python train.py --d_mlp=1024 --weight_decay=0.14 --batch_tokens=32768
MLP neurons of a small language model. Each row is named by its layer, matrix (up: input weights) and neuron, and shows model dimensions 0-255. Each number is 128 + 24 x the weight over its row's rms, rounded and kept within 0 to 255. Numbers have three digits each.
Before each neuron's rows, "fires in" lists the words (lower case) most often at its 100 highest values on Wikipedia text that the model never trained on.

fires in: "of", "the", "on", "with"
L8.up842:126102145112147115124112142140092160065143082138090128154110182167119122153077141138118090122154138080133149157128102085136106125168145095116113099119105141120127137146142158113100129109109131075140200081126149116129126142158126094139091149155118109108131148127134152148137090128133071090136136111128120116131135121159152116147137159166146118090137185145132129137136102116121147155139131125103100094118114164110146135114143132132144178149108103121135165143164146113125113120141141118147148114106128147149123144056095109133114140107103123128110174149135114129156132135078148157162097102140157062122150122084110128132129179145157125138096113161173151140168141136145102137093075178100100117121101097133148097103121131167134136120155141135144125108145123116117135149123134

fires in: "album", "al", "along", "alternate", "already", "although"
L8.up245:131143126147105134107134136127096096105114104096140146108141131131112156109120099081114107096103121172153112133110127159182117142134096160125134129115081162102157112102085098138123130149119133114101130096122122120128093154122137121082142130139118132119115150121144128148132111096122128151136110165111151090137138134168138131105103156097141124164145091137131138126162112110148155152135128204121150136098157127110081129103127112133189170179137156120139148140155125065154130097075138140113182138109092117154135118123139137156108120124149133129143112104149140175132153147155124070135105099128175115100058103127127126126112172132152124134181142146146102110140134147125079140052155087108129105141121134112148114156141085115110137144151119105160100120107132163121163136128155

fires in: "this", "other", "these", "parent", "each"
L6.up122:102135107176092116109137146141095136110129108102077110125121140152155102130122121144150130126142101138080138164125100126153131115172121120117137046163131090100114151187124121116138124078116120100147153120126120081157114144133147102101140136132149138129133145084130146124177116123128157145139142138116148089090118094121111123130123132128127148161096132099148120163110159128101154131149140130135101142148150143145143138171101129121144140167145108167170120115118181148120112101110140129116152110131168108109158057141092118097105137122110162165141117142095171135105133194140120144151135140119093119118133108140178149137151125050121100150134180120116120168125128139160102145112120100081121120128169115137122133141097149100097116113119149088144110113126117126093072118105155

fires in: "be", "being", "before", "was", "began", "begins"
L6.up861:201109151152137140130149087144116147085125162147146151113217111108164095119105136156138108063093135136127119124151132161142129116117125155152138069142136116128123127090108147116111146128127151147152172127139111128127139142081149119131172123116087178098141137118140105090109159148111086114128152178135126119197138120118119141108139123088135141118132100098113169143122103153145143128124150141140150104109068141125132106148099146103103127148145114128115150117130097149081123127136145123131159165118120122137139134119151133126150155117140149137122128078123091121141121145144073160155114112124160129118106110124134158130130132117118153134135159097087062108110124125116096163080143157106077077137084128168120162125128113110115167115142147116108132141120131110133112117131185

fires in: "july", "november", "june", "birmingham", "luis"
L5.up730:088081158115114126121137131127117111128070099120144148134100131171138105146152111143143157159146114111137133158119153136169162091106145131146155165129091108125153134145118120082105160153121147100095083106170125115194150162149095142133169132102146130141093135126140133138151087170126137121115105141146136156118131137123127123153141150129157150119120166138109117194098133144073129107119141158123123150128111129121126099106119106118147087125143154124166119103120107163134125162121144136108152136122140100096141142112128101106137115133123125153094160110124086126168125122136104128123125103195156108093125090137108120160155119100132135128121139170118113190125151140137145061108121142100166129148164122147110127118127102093153126136100119191143116055089099109122097145124073

fires in: "with", "by", "mrs", "upper"
L5.up433:158127153119160124126120102116140099120093117154091131105154138071141161094146124127143125108146167080117091117141086141151136123128113110135115154145103120082165110145103100126157143084114150145138145144154159160101138081108115138140127147126159147129108119133141149136105129105133083124134128135149098159131132128133085146099134159153121128192102093165173142109109134107134118132148115117180151130123142137132150096125112067113097075128159149213133119154127137125179106139139113144133112125109146148149118129118098103139163136166124178127187143143135123119093127155124074157155133126160125119138089132195121159118116111104103124084123083111158139113110140120133129120158111114120123089145120075136118118089139130120104120089119112138144113112119176161109139116148159

fires in: "at", "atlas", "appearance", "appeared", "appears", "appearances"
L6.up647:133136157119114116091178158107127126137147120114162116164176132133144164153115129185134146118090110136142193119127151099154139123137170130114127132112129121121131154122063140123110143092170135114116127173101126148110070167105120119086100147132152120114114136124140113146132101074159082098131123081146152120121100134128102136154114091127149116132121084132117147140080122178141131122119140161155156117155112131118111147119140115136131185139145111099184089089130075107151140154119179120082111123093130124096118100118138145130110117146106109156160089141133102140150119100100102115102069114145117153143091146150106161144089142136153122108116176114130146137108096160136152156129130168146101087171164128138108130133116163108107132110111143141100128174131137131123135139134134

fires in: "the", "for", "with", "through", "by", "against"
L8.up616:137097088095137124093112157124097171126126113101116181135132165143127144134120112169052080095137111074162125151115129143087078123145127116137099112127154138145109127141134118126100102131102175104168098127144128103159135089117140149163121120121108106082132139080133167143159123125128138108122132148125139151140120138101155094135095114105151126126143084101125109163157125116107125142140150148147126134149128151147128148116141092140156200101136146135124150074138148156165138129112103148138156116152139123154111105094167100147121082113142138093099148132132131130144133112164135144135093110144164130116076117143147129129153144132133136108116123144118104132107125203156078140129103144104098151164121107137113113119082101100143106172142148109148080140116177088088146127141128

fires in: "album", "nominated", "albums", "collection"
L6.up762:166136120128083119111137103124114142131142116140090138108086110136146133122106125157149135154080157154155116115135113086103132089115165124167109130128102135138126119123113147118140155097118150139111120120133144182079168139174138145111136123132141139108135132171079113146123103125125123142126132078142095119153129120137130131134105145129132123140100150105147100097147112113126119131140135143132135058162131156142184134145153104170092098113074147157146157157135097161101088181141114132164113193118104149111104123133125114123162099159131110139152164107163114117104145123105089106141167158141185179119121115124170094121138123065124118126114164103150142096106131150122113127106132183100144134153131146153131125093099134089149137116112180115127083097100115140108140122178126

fires in: "to", "would"
L11.up143:128092096155119104130112126082140105137101144115085125134129118125119151151141147116099101151145141134140113156111094110129142137106091128078122140122125103142122173085089138149116117082119094143111103119065135106132138126106130095128161100146128143088132108108126095130120129145156163069130130140154076119127155132098177148125119148139098174113081164121166175131137153106154137123135127165136134147083152136119162129131132147137057163120170130115090100146147085175109147124097127147122126157179128110108123131143138140150128138128132110117107109099145152126118118125112122142185178122109092111192126107105097108106124177102144146134108157112144176142135125127166113157105137093161132164108111110122148140165158091126115144150171105135114125093100140137143125162117135

fires in: "of", "by", "with"
L5.up868:150101122147144135120128162095159149101144122118124151098148147092131145100150163135092113103165159087122126142138129159147091166102123167158163130120125129120116122087108118109122128113116141135146102149132119097132138134140094148141122122117174109118124130125146129126172118099113120115130162145142105144133158110092160172088102136133142144130121134143101124129128131058123118110115133142156131114133107112152098122147082114144123134150145154102103106098110129151157155147141118086141146112115098084112109097058153085150091153131129151106111181142083145136131163123194120158094135135166132114137075110134141154126106130165122154115153149132129142160091123154159085095142122083148071087148138085120120136143088145145142157148149143159082086120114141138136112200131150

fires in: "of", "the", "on", "in", "with", "to"
L6.up57:167095126094078121132130133108144101116108122120105101135181113084126147138116136128142128102102102113086123225177105095120110132136141113104123098119115157141099117144164093114145175119125158162098136104167112145108125132171135145147130110112095097113163140105139141131165126127124159112160133176108116115148141164116147165140113129123125120160131144134097137138138149105150133131155102137121141112154164117115097138125109094148134152155166137166156158086098142127195111127105135133075102147107151136118079156081108132114126077111110163118095156128150148107153101146158140109140139162174162102123113116115130103102135144136150148109138141117139124119158124164122119131081086165097123123125120092141132118106152116092153129107122139159158118106125155112077098088117138

fires in: "be", "been", "was"
L2.up332:120134149163136085111147094138121070105138179157159135099129129100149104097103145129139098118120122114146170174125143101146140102139106100166106125089175048100108159139103142135107117123165163171185133064134128143128148132144137143157147109157143138126135112150121133108128110100146093139137106104087118128137145156163113100147118124127111104112125136105124143079152099145120139108123149138153130116106115129116076092193108141079119131095145172121108111089157164135174137136131129148112182082157167094126155137069162141123126114091155133135132129111124115129120151089131116144134113107146130145115141119104178149116118104131126143139135157150109097120124131126144169157139161137104105107130130161145151124178129139144120123133121129133091107097113144138131074110114151

fires in: "by", "companies", "be", "before", "tennessee", "chiefdom"
L4.up848:155102119138136150136117116132078096110129159155126170112144111143104087083128088145105132115116115155138167140140120118109094108147140118095137110156137097103152135155144142105150113091133124156154135109135158156132136148145191099161138110149103116107098102115168111135144132091172100079143095110138128090134134108137164132114143140129116125134116152123121176130066079108143136119129157135097142157085061089113117106131155132132105138159133124104103123092154156144121132140092137148143113132095112100131158123122119128107147150119126169186137114113127134134130132164156146160169162118115158124128110149081124146149134103135140145128143093152097118090158134107138157167186120128132123099153088101132135082192128159160129160144086127154094139073107126161134128115123122

fires in: "father", "brother", "brothers", "mother", "daughter", "sister"
L4.up444:098151112099116143125164128175118104114114135124117122127166170154111087154126085145128168128121152109103093150138085142125137150146130138164129126122122110115163145138104097149122125105115121139147107111142148157127101126161115109094132138168135161133116128151150100121155145127141130106170096103145090123185141141112117123122124111115121174184128135163106150123126084143125128131130113161158094073096121148138143172145135141116137074153141141133089158143148111172134122145080131114107129128107137129089099150116136118107148124143150139118114140087133131119078122133131105099143156081142141139116111132117151177130138134119181090122098113069129083123072166125167137088176138100181115087092094118116112114124092126162151122132134115177110100152114167160124107127081149

fires in: "album", "albums"
L4.up925:120130105111124137123156153146095088113148108098125138095122133101112079130137137136129126152145150148178129168130093151147151134134095200174122126099131153173158162110105113093115137115132126184143125122130111125116118139116139124052094130135143140098128156128175101128164097104160133118105146166113084137144120129114097143133129126113137100165159118092105105147141068085131116101141161144131146093135155097092121154123111138162129134132115155131115127145145091137110130129125096085131109158114099182120108117154108138106131177184171126140107163126147112106143169113098120120128156158138133143122095130108112184099102126109143159124066179107146111108105106133150126137157107142131112093136138119145121150139145086171155136148122145089124139120122123106160137134110082

fires in: "to", "not", "of", "would", "years"
L8.up188:087093119152183117124123143105140131130143127112124119146157101171143126103096150156124136112151116128128090135126118129143109112143120148149100098139111099152102112135161121136123141070213123125125085078131163123134104103138112123128154172120145112154121118122180117171134101141116163089174116146135124152113154148160133117119130174150106123125100127145141131106135150160138064104081072110130122176105132142159100148119080091089090125128119121136147120109106109137121138108102126195107127114086150138126146139134122160112167113081135108101143142088150106118124127169119114124109169130166133143141116133089129126133101129155160122060124155108121131130124124125127158148122103118135136115098131128161146103157182124120073163159126125148138125086165160134118131132103112

fires in: "february", "november", "june", "april", "december"
L4.up128:146143172162142124142170106156097145122092155107093119136086110111178165120124095108160085134066111113107147166141129121173151118155095126127116133109127130106156173146103138111133152148164153062092139131102136166149062085155130117093137109134135157153092109140121167115127108118151183188144163108101127134152159152152091112107118112160151153150133123123153120147123127174116131092127129139141157129144117150158082147142095116100122114106098131125134120129128130144115149107110119096164103141137096115107122137133167152143129134116118160144153131132121121143091191119154138132131121134109101083129159124130117102168138090131135135098101087146116123165153116150112123112133148144067123130145154112130077109119156111086138150131113098119144082129137132141107134115088117

fires in: "february", "university", "state", "structure", "structures", "baseball"
L4.up253:121130164123148155111162126125119137111083105089097110101150138104164108109140145108138097125072087132131122126152062141141112111122114097122151151093151140130084155105152126083109147172134123102094145155149149130114075153094126123149094161138149093114151100144119154112121108109122170121138125147095123131138145107136131111106139149131113112122153116097128137141142153165087152112198151119131124113148158130152147104130133080129142125130153157122158107117125135133137119120101148133148148116145147147114140150101121112132130121094139170154108172150142126131105133172085095081166119162126145108184121139112123074138132099135089143167128117150134104162157150121084133129136131128105087101152170129103095122142103165115113097141195139114120139091098179138135106183099132

fires in: "with", "by", "to", "within", "from", "into"
L5.up75:137122153147142127099102104113153127111157113110141122153115142099129187129125125126083126116130115097080178120158130122172110123138121109134173116143131113132129075147115133131111151099178164151129107133155143152135072148120104150104142111112112129114105148110106108179137112085135116105092119154186125141128091152156147134134109151139194099135129154121091147101130107110137135123100125143140166128146150109116102154110088100182130145164168143101115102127136138150152172158121122115102140150134117143113096110066079132146131142091166101111126143114151168137133114126133132145160113082105138090173097110102124123120108136135151145102103115103083128125159152172154145122171120132145133129148147101124074099104112107123155111140115152144124086086103123174108117160101148

fires in: "2020", "2022", "2023", "2010", "2021", "2011"
L2.up234:128139113134153136163125089123123130085143099113130120138128175131177147076111174111133165154158136114112130143115138096139080163143127114126100126162129167158111148116120131130161104154081172102145152105119131099132134103111110120123150122105126128122106118087128122149132126142138112155112105119113127162106147099132122126113128135130124122114140108109095125142110062101097138121146135119108102125117125091111112111133111138169107105158152142129109155138161111099131144098128153163118207131152158131130141127117126101151182156137138101138195136077142104186119145090174136106150131122119120121141087107140134109105090155089119126131140196195100096130138091077092076135159148104168102139113108124145144104161148118141133115095123142127144117153124146139126170124161144

fires in: "2023", "2026", "2025", "2022", "games"
L2.up764:207132140129135159174112095113103148112088093116080127133132117143155142135111152101106145083126097128116145147141166120118121090135116113129126139165149109098089182126168110122158104146162138114131125078129133167140098077114162150188145137138143141141095166128118135138095133146124133144136130102117179081155127109144151130162137147125131119152088079137139147106083115113125142171083113151128118129115127097128132119132157102123138146142073137133144153089125100098181099152094135137137131157097109114162170072084169123146166135108116123109149121145121055126161118136105132140163111133102139125129108146102136111152134140127117094142140166152105102144165122133119127082138109133097123122095124153130141099138121161098104131123133131161133107119137122175141114117143135